python train.py --d_model=192 --vocab_size=706 --rope_base=10000.0 --tie_embeddings=false --init="uniform" --init_std_qkv=0.0348 --init_std_up=0.0348 --optimizer="adamw" --beta1=0.95 --lr_head=0.0089 --grad_clip=2.0 --warmup_steps=252 --seq_len=256 --doc_mask=true --train_tokens=148100000
MLP neurons of a small language model. Each row is named by its layer, matrix (up: input weights) and neuron, and shows model dimensions 16-143. Each number is 200 + 20 x the weight over its row's rms, rounded and kept within 0 to 999.
After each neuron's rows, "fires on" lists the tokens most often at its 100 highest values on Wikipedia text that the model never trained on.

L5.up339,229,261,226,175,203,222,254,194,174,221,201,227,199,218,194,181,194,197,188,204,192,197,211,170,246,189,196,210,151,195,209,214,185,183,211,189,221,177,186,204,182,178,194,181,196,220,191,220,209,184,212,192,175,177,208,213,199,153,221,207,189,163,175,195,165,196,217,225,212,215,218,212,205,176,169,199,170,200,257,223,184,190,159,225,207,257,166,179,202,207,176,206,199,231,164,231,233,182,210,211,194,188,186,237,206,222,190,189,215,221,192,168,194,188,207,200,222,199,221,201,209,219,196,175,204,188,230,198
fires on: "i"

L4.up75,201,200,193,180,195,231,216,202,218,217,204,194,185,221,197,194,222,244,220,187,224,203,190,201,183,219,202,183,178,220,235,208,219,181,169,205,214,187,208,246,178,217,190,184,195,212,203,200,191,197,235,165,173,195,177,166,204,221,239,194,199,241,222,182,182,181,196,195,192,194,216,175,219,204,176,203,212,181,199,187,195,176,219,214,192,203,206,200,217,218,222,182,203,177,202,159,190,220,200,236,206,204,210,214,244,214,196,218,226,167,206,212,233,207,184,197,200,205,182,216,230,170,208,188,195,225,187,171
fires on: "an", "r", "oun", "\n", "ex"

L4.up203,174,222,171,187,201,205,222,181,170,222,196,223,205,212,211,174,206,215,213,193,211,161,195,162,214,226,199,178,169,214,191,226,221,193,195,203,233,199,206,189,198,208,204,198,215,194,171,184,210,186,194,186,186,186,189,209,224,240,228,169,174,212,209,185,214,204,197,179,183,213,202,209,232,170,217,257,212,217,206,171,206,194,226,211,185,218,192,216,199,213,190,203,201,180,166,209,206,182,201,220,196,163,235,214,226,174,219,200,218,191,189,223,256,173,195,163,177,182,204,182,178,189,202,219,210,191,201,228
fires on: "us", "ut", "ad", "s", "ess", "as"

L12.up367,222,192,199,211,206,215,194,212,161,174,197,204,196,214,219,184,239,182,199,227,217,197,200,187,216,187,185,191,163,182,230,215,215,187,221,135,222,188,203,174,218,223,225,203,183,186,188,134,198,216,221,188,204,190,228,211,162,197,239,182,177,197,195,197,183,227,187,237,199,200,176,216,210,206,226,187,187,186,193,213,184,226,180,213,174,230,206,198,206,183,204,203,204,154,190,208,198,196,224,201,192,174,199,197,197,217,202,233,207,169,188,202,235,195,168,209,202,202,183,205,203,189,200,171,204,198,198,174
fires on: "es", "s", ")", "als"

L9.up692,181,174,186,192,214,205,198,197,208,202,209,240,175,197,191,177,205,189,190,212,215,196,172,200,216,224,184,211,203,183,231,170,208,168,192,195,200,198,196,197,197,194,199,185,226,218,191,192,182,223,187,222,217,181,197,177,206,195,209,165,233,207,202,190,244,191,198,230,218,232,251,213,200,219,181,216,201,213,213,169,203,191,180,227,234,231,206,218,233,187,238,190,212,200,220,187,186,188,227,206,192,190,212,226,218,225,196,229,219,179,228,212,200,181,174,201,230,222,172,189,182,184,190,197,208,210,170,197
fires on: "b", "al", "1", "l", "n", "N"

L4.up528,209,186,211,138,200,204,203,198,225,208,193,178,195,189,196,186,186,201,205,197,202,217,198,206,192,230,237,162,197,213,236,215,216,167,162,218,201,223,219,201,173,167,173,184,223,224,181,181,185,212,217,187,211,204,204,191,230,226,235,203,191,229,235,184,173,167,227,213,210,195,214,201,206,192,212,214,215,182,197,208,191,215,213,193,178,197,187,191,219,198,240,222,189,153,190,179,161,211,206,245,190,180,194,219,199,226,205,197,190,210,201,213,203,188,187,178,210,212,173,210,232,187,220,229,175,219,183,223
fires on: "in", "og", "ack", "ex", "an"

L12.up513,251,183,184,190,209,227,174,198,206,183,201,236,172,194,207,155,182,203,194,199,169,203,169,192,227,201,182,132,186,205,215,204,210,194,203,195,217,194,205,197,162,191,162,179,177,169,191,161,202,196,214,179,168,186,226,183,221,213,209,188,190,170,222,202,192,203,203,184,191,203,230,188,239,177,170,198,212,184,223,186,222,193,216,216,194,191,186,200,198,181,212,197,170,186,176,179,251,199,195,178,176,184,248,219,201,180,204,203,234,196,185,230,221,168,184,193,225,172,210,191,212,189,227,216,212,233,199,187
fires on: "ass", "s", "en", "us", "at", "ch"

L4.up540,234,233,207,183,224,175,211,181,164,193,202,226,135,192,199,216,202,192,165,203,165,199,208,197,252,211,189,180,150,193,198,205,188,181,225,195,194,202,188,220,206,195,194,213,190,200,191,194,182,159,209,191,161,213,191,187,186,175,189,190,206,168,198,204,212,183,194,188,194,209,244,194,180,209,181,205,215,184,232,201,210,202,198,175,190,205,169,160,223,175,202,200,198,239,147,223,229,190,216,204,195,184,209,219,239,206,188,211,182,201,186,204,196,176,210,219,218,203,230,217,204,224,212,172,230,202,191,232
fires on: "i", "t ", "al", "t", "en"

L5.up538,202,232,183,183,213,191,210,173,182,210,198,208,174,187,209,213,183,211,193,229,189,203,152,188,195,200,232,199,191,191,199,219,222,170,203,183,203,216,182,188,199,188,224,201,236,219,182,179,192,191,239,197,171,208,211,197,159,195,209,176,220,183,182,200,207,141,228,223,187,205,186,198,188,237,199,189,193,159,194,193,200,212,216,190,193,214,206,215,207,195,225,184,238,207,155,187,236,184,196,221,185,200,190,162,234,242,203,198,165,199,216,200,224,186,232,227,260,181,211,205,192,188,230,155,222,188,229,193
fires on: "ur", "at", "u", "et", "z", "er"

L4.up261,211,206,181,186,207,213,227,212,183,210,187,207,216,207,214,170,192,210,192,197,205,170,173,200,183,198,202,203,159,191,199,207,168,230,212,196,207,168,207,188,199,201,187,176,193,208,175,213,215,219,237,204,180,198,217,190,212,199,217,207,194,184,177,207,144,175,206,192,204,202,244,200,220,204,171,168,202,178,173,229,191,249,198,210,189,199,182,192,198,238,188,190,222,216,191,232,180,163,198,239,206,203,224,210,213,216,188,202,172,213,166,169,182,207,174,199,221,230,230,175,205,203,214,178,239,189,247,168
fires on: "i", "it", "her ", "is ", "ic", "we"

L10.up124,202,200,194,207,193,193,202,156,167,203,182,223,192,202,204,174,217,204,196,191,188,199,190,211,204,216,228,172,220,223,203,190,199,186,177,226,213,213,216,245,212,193,218,192,235,207,148,171,207,203,220,172,216,189,229,199,213,211,232,173,186,206,177,171,223,189,221,216,190,187,201,184,241,199,214,213,205,207,204,235,200,187,193,177,194,194,203,199,217,199,200,174,210,179,209,205,228,165,197,224,188,169,184,200,241,176,182,190,174,187,181,219,210,211,212,174,200,198,190,193,188,184,223,232,191,191,215,204
fires on: "pres", "s", "ever", "nam", "an", "us"

L2.up42,223,228,175,178,207,191,208,199,178,191,195,207,224,221,184,166,208,212,182,210,198,219,217,180,216,204,179,210,153,209,182,211,232,187,215,179,205,190,187,192,182,202,222,199,179,199,215,191,194,193,224,206,133,200,160,199,178,192,210,220,173,186,185,205,169,237,214,192,204,209,206,248,211,210,188,224,153,183,224,220,197,209,198,229,168,243,180,209,225,215,180,188,223,193,167,208,210,180,182,203,184,200,196,213,224,225,203,207,216,214,189,230,196,152,153,185,212,218,225,162,225,200,213,191,240,195,234,212
fires on: "i"

L3.up762,179,202,183,171,231,231,238,220,202,185,158,176,199,213,198,200,208,203,192,192,202,175,184,202,203,226,216,215,165,175,194,150,242,166,199,195,207,214,194,217,206,148,200,173,160,196,175,201,141,164,211,180,204,185,213,201,180,214,199,167,202,192,186,201,163,230,222,197,185,187,231,204,205,184,204,186,190,191,190,203,222,193,191,205,212,220,172,185,219,215,188,174,213,210,151,209,174,215,216,211,235,198,200,225,240,190,206,227,206,207,176,233,185,170,224,212,208,200,198,211,203,168,222,199,210,179,211,207
fires on: "ed ", "ing ", "ted ", "from ", "s "

L2.up135,231,224,193,179,222,200,203,211,192,193,180,220,199,253,212,188,200,196,166,223,208,205,173,199,164,210,228,190,189,182,194,215,205,184,193,186,207,220,206,198,216,190,228,171,183,191,216,211,173,190,191,158,197,226,220,179,205,183,202,217,211,188,197,199,185,193,193,192,205,211,219,183,204,200,177,232,215,196,224,191,206,183,163,217,233,226,224,181,216,214,164,164,196,184,152,206,167,192,228,213,208,208,200,201,184,186,199,213,195,228,183,251,221,174,196,232,193,194,214,214,156,184,212,221,217,196,200,186
fires on: "per", "ed ", "ing ", " ", ". ", "th "

L12.up667,168,194,167,177,196,204,219,186,191,193,169,180,237,186,218,188,180,202,196,215,200,201,155,198,211,184,205,205,216,184,195,197,190,207,215,204,208,224,165,195,179,171,201,213,219,210,183,150,220,189,205,189,206,232,177,242,183,214,213,201,216,206,180,234,195,196,196,259,161,241,210,210,194,212,214,214,175,190,219,183,199,184,246,190,200,199,220,212,228,211,226,181,224,199,204,199,217,204,231,230,203,154,218,169,211,202,191,200,171,196,218,174,187,209,195,184,217,191,224,197,211,229,206,184,189,224,244,193
fires on: "it", "por", "et"

L5.up387,207,179,188,183,188,186,221,221,183,197,218,185,238,181,220,197,213,201,204,195,223,188,201,212,217,195,189,191,207,210,235,161,207,202,207,166,204,183,192,164,189,196,208,194,217,211,191,207,195,191,229,199,215,183,221,178,192,179,189,191,243,202,211,199,220,214,192,205,202,215,226,234,206,210,209,217,175,192,234,195,191,208,158,204,198,189,157,189,190,207,222,202,183,196,221,156,195,171,248,207,157,196,185,244,199,244,207,220,204,223,228,198,211,185,174,218,227,201,179,200,192,189,191,152,193,182,218,169
fires on: "1", "n", "en"

L2.up193,226,210,193,212,224,225,225,211,184,193,194,226,193,202,218,194,226,198,165,203,188,206,187,193,171,219,218,179,192,178,159,186,223,189,184,228,212,214,173,193,206,199,229,209,154,229,188,176,138,206,185,188,176,219,231,167,227,194,200,223,185,176,195,214,195,191,221,204,197,197,223,208,237,163,194,205,195,211,213,194,186,207,194,225,216,178,213,161,195,219,209,196,183,138,179,220,169,191,220,214,204,197,165,203,208,213,205,189,189,198,212,186,192,200,197,203,184,228,229,198,190,195,206,185,211,195,240,200
fires on: "h ", "e ", " ", "ian ", "ed ", "ch "

L2.up696,202,209,212,188,208,240,223,180,192,190,215,194,153,211,240,204,215,212,212,210,201,194,182,191,189,203,198,189,218,204,216,199,166,207,197,207,211,226,171,240,175,198,196,195,231,225,177,178,185,206,224,167,191,226,230,183,189,192,190,179,179,182,192,194,189,179,184,218,177,227,234,194,226,181,172,224,174,179,204,214,218,172,165,189,197,214,226,201,205,205,167,192,178,205,160,197,209,228,215,208,211,197,194,193,202,185,206,231,208,216,166,210,183,170,202,214,218,185,207,207,200,172,216,225,168,215,187,160
fires on: "first ", "ly ", "ally ", "ing ", "–", "ed "

L3.up500,172,244,211,183,200,196,230,200,184,219,197,205,175,192,211,169,184,229,178,194,208,249,197,183,191,228,215,155,177,218,193,238,209,181,197,174,205,197,167,200,203,228,196,185,201,204,193,194,164,176,233,194,198,213,175,201,230,202,192,197,197,187,173,206,196,217,206,209,182,177,192,223,200,193,186,220,198,210,223,193,200,206,202,239,183,200,188,185,195,196,204,178,228,203,195,230,201,183,230,237,221,211,203,182,216,214,183,171,170,191,226,167,189,151,227,219,209,211,226,194,219,193,212,170,240,203,226,190
fires on: "ov", "us", "ic", "ev", "ain"

L9.up343,202,221,212,199,206,236,186,172,210,201,194,194,177,203,214,186,241,225,168,215,187,243,215,192,206,178,217,189,209,212,194,175,191,189,181,207,189,206,192,236,202,223,185,191,212,221,179,192,165,196,217,189,206,208,217,177,226,175,212,198,200,181,157,181,225,200,172,226,193,217,212,224,184,207,188,213,194,205,234,203,176,172,209,207,165,248,165,171,199,176,231,182,218,193,211,196,228,203,220,251,216,183,216,202,212,207,185,159,212,200,212,186,203,164,186,184,206,199,180,203,212,167,198,158,191,178,231,221
fires on: "in", "us", "ov", "serv", "nam", "ord"

L5.up509,208,186,229,183,207,212,217,220,193,191,175,193,194,219,210,152,185,170,181,220,209,238,179,195,222,209,198,224,224,208,196,195,183,192,214,195,189,195,158,226,217,190,201,162,170,217,158,208,197,200,221,212,136,220,174,226,200,211,206,163,216,193,193,211,182,184,206,204,151,218,198,186,209,201,200,211,168,184,207,202,211,208,212,187,193,226,190,176,217,201,195,160,241,227,216,207,162,200,210,215,207,187,214,175,243,206,173,200,172,178,236,177,167,210,204,211,234,229,207,206,185,217,199,200,197,209,196,184
fires on: "rit", "rec", "it", "on", "iv", "u"

L12.up405,217,192,217,235,182,206,191,202,195,223,186,256,171,213,179,197,218,183,192,176,200,221,183,175,196,212,186,161,207,201,209,193,178,217,218,211,228,197,220,182,191,217,205,194,184,221,164,169,198,186,202,195,196,197,219,164,211,212,202,176,216,165,205,179,205,162,197,190,204,211,226,212,188,202,174,181,198,207,192,211,234,152,205,172,161,203,211,163,217,175,205,209,251,183,194,234,218,219,219,200,170,145,208,211,195,180,200,199,225,176,206,196,212,196,172,187,214,203,222,214,226,189,213,226,216,222,152,197
fires on: "ass", "s", "is", "e", "fe", "k"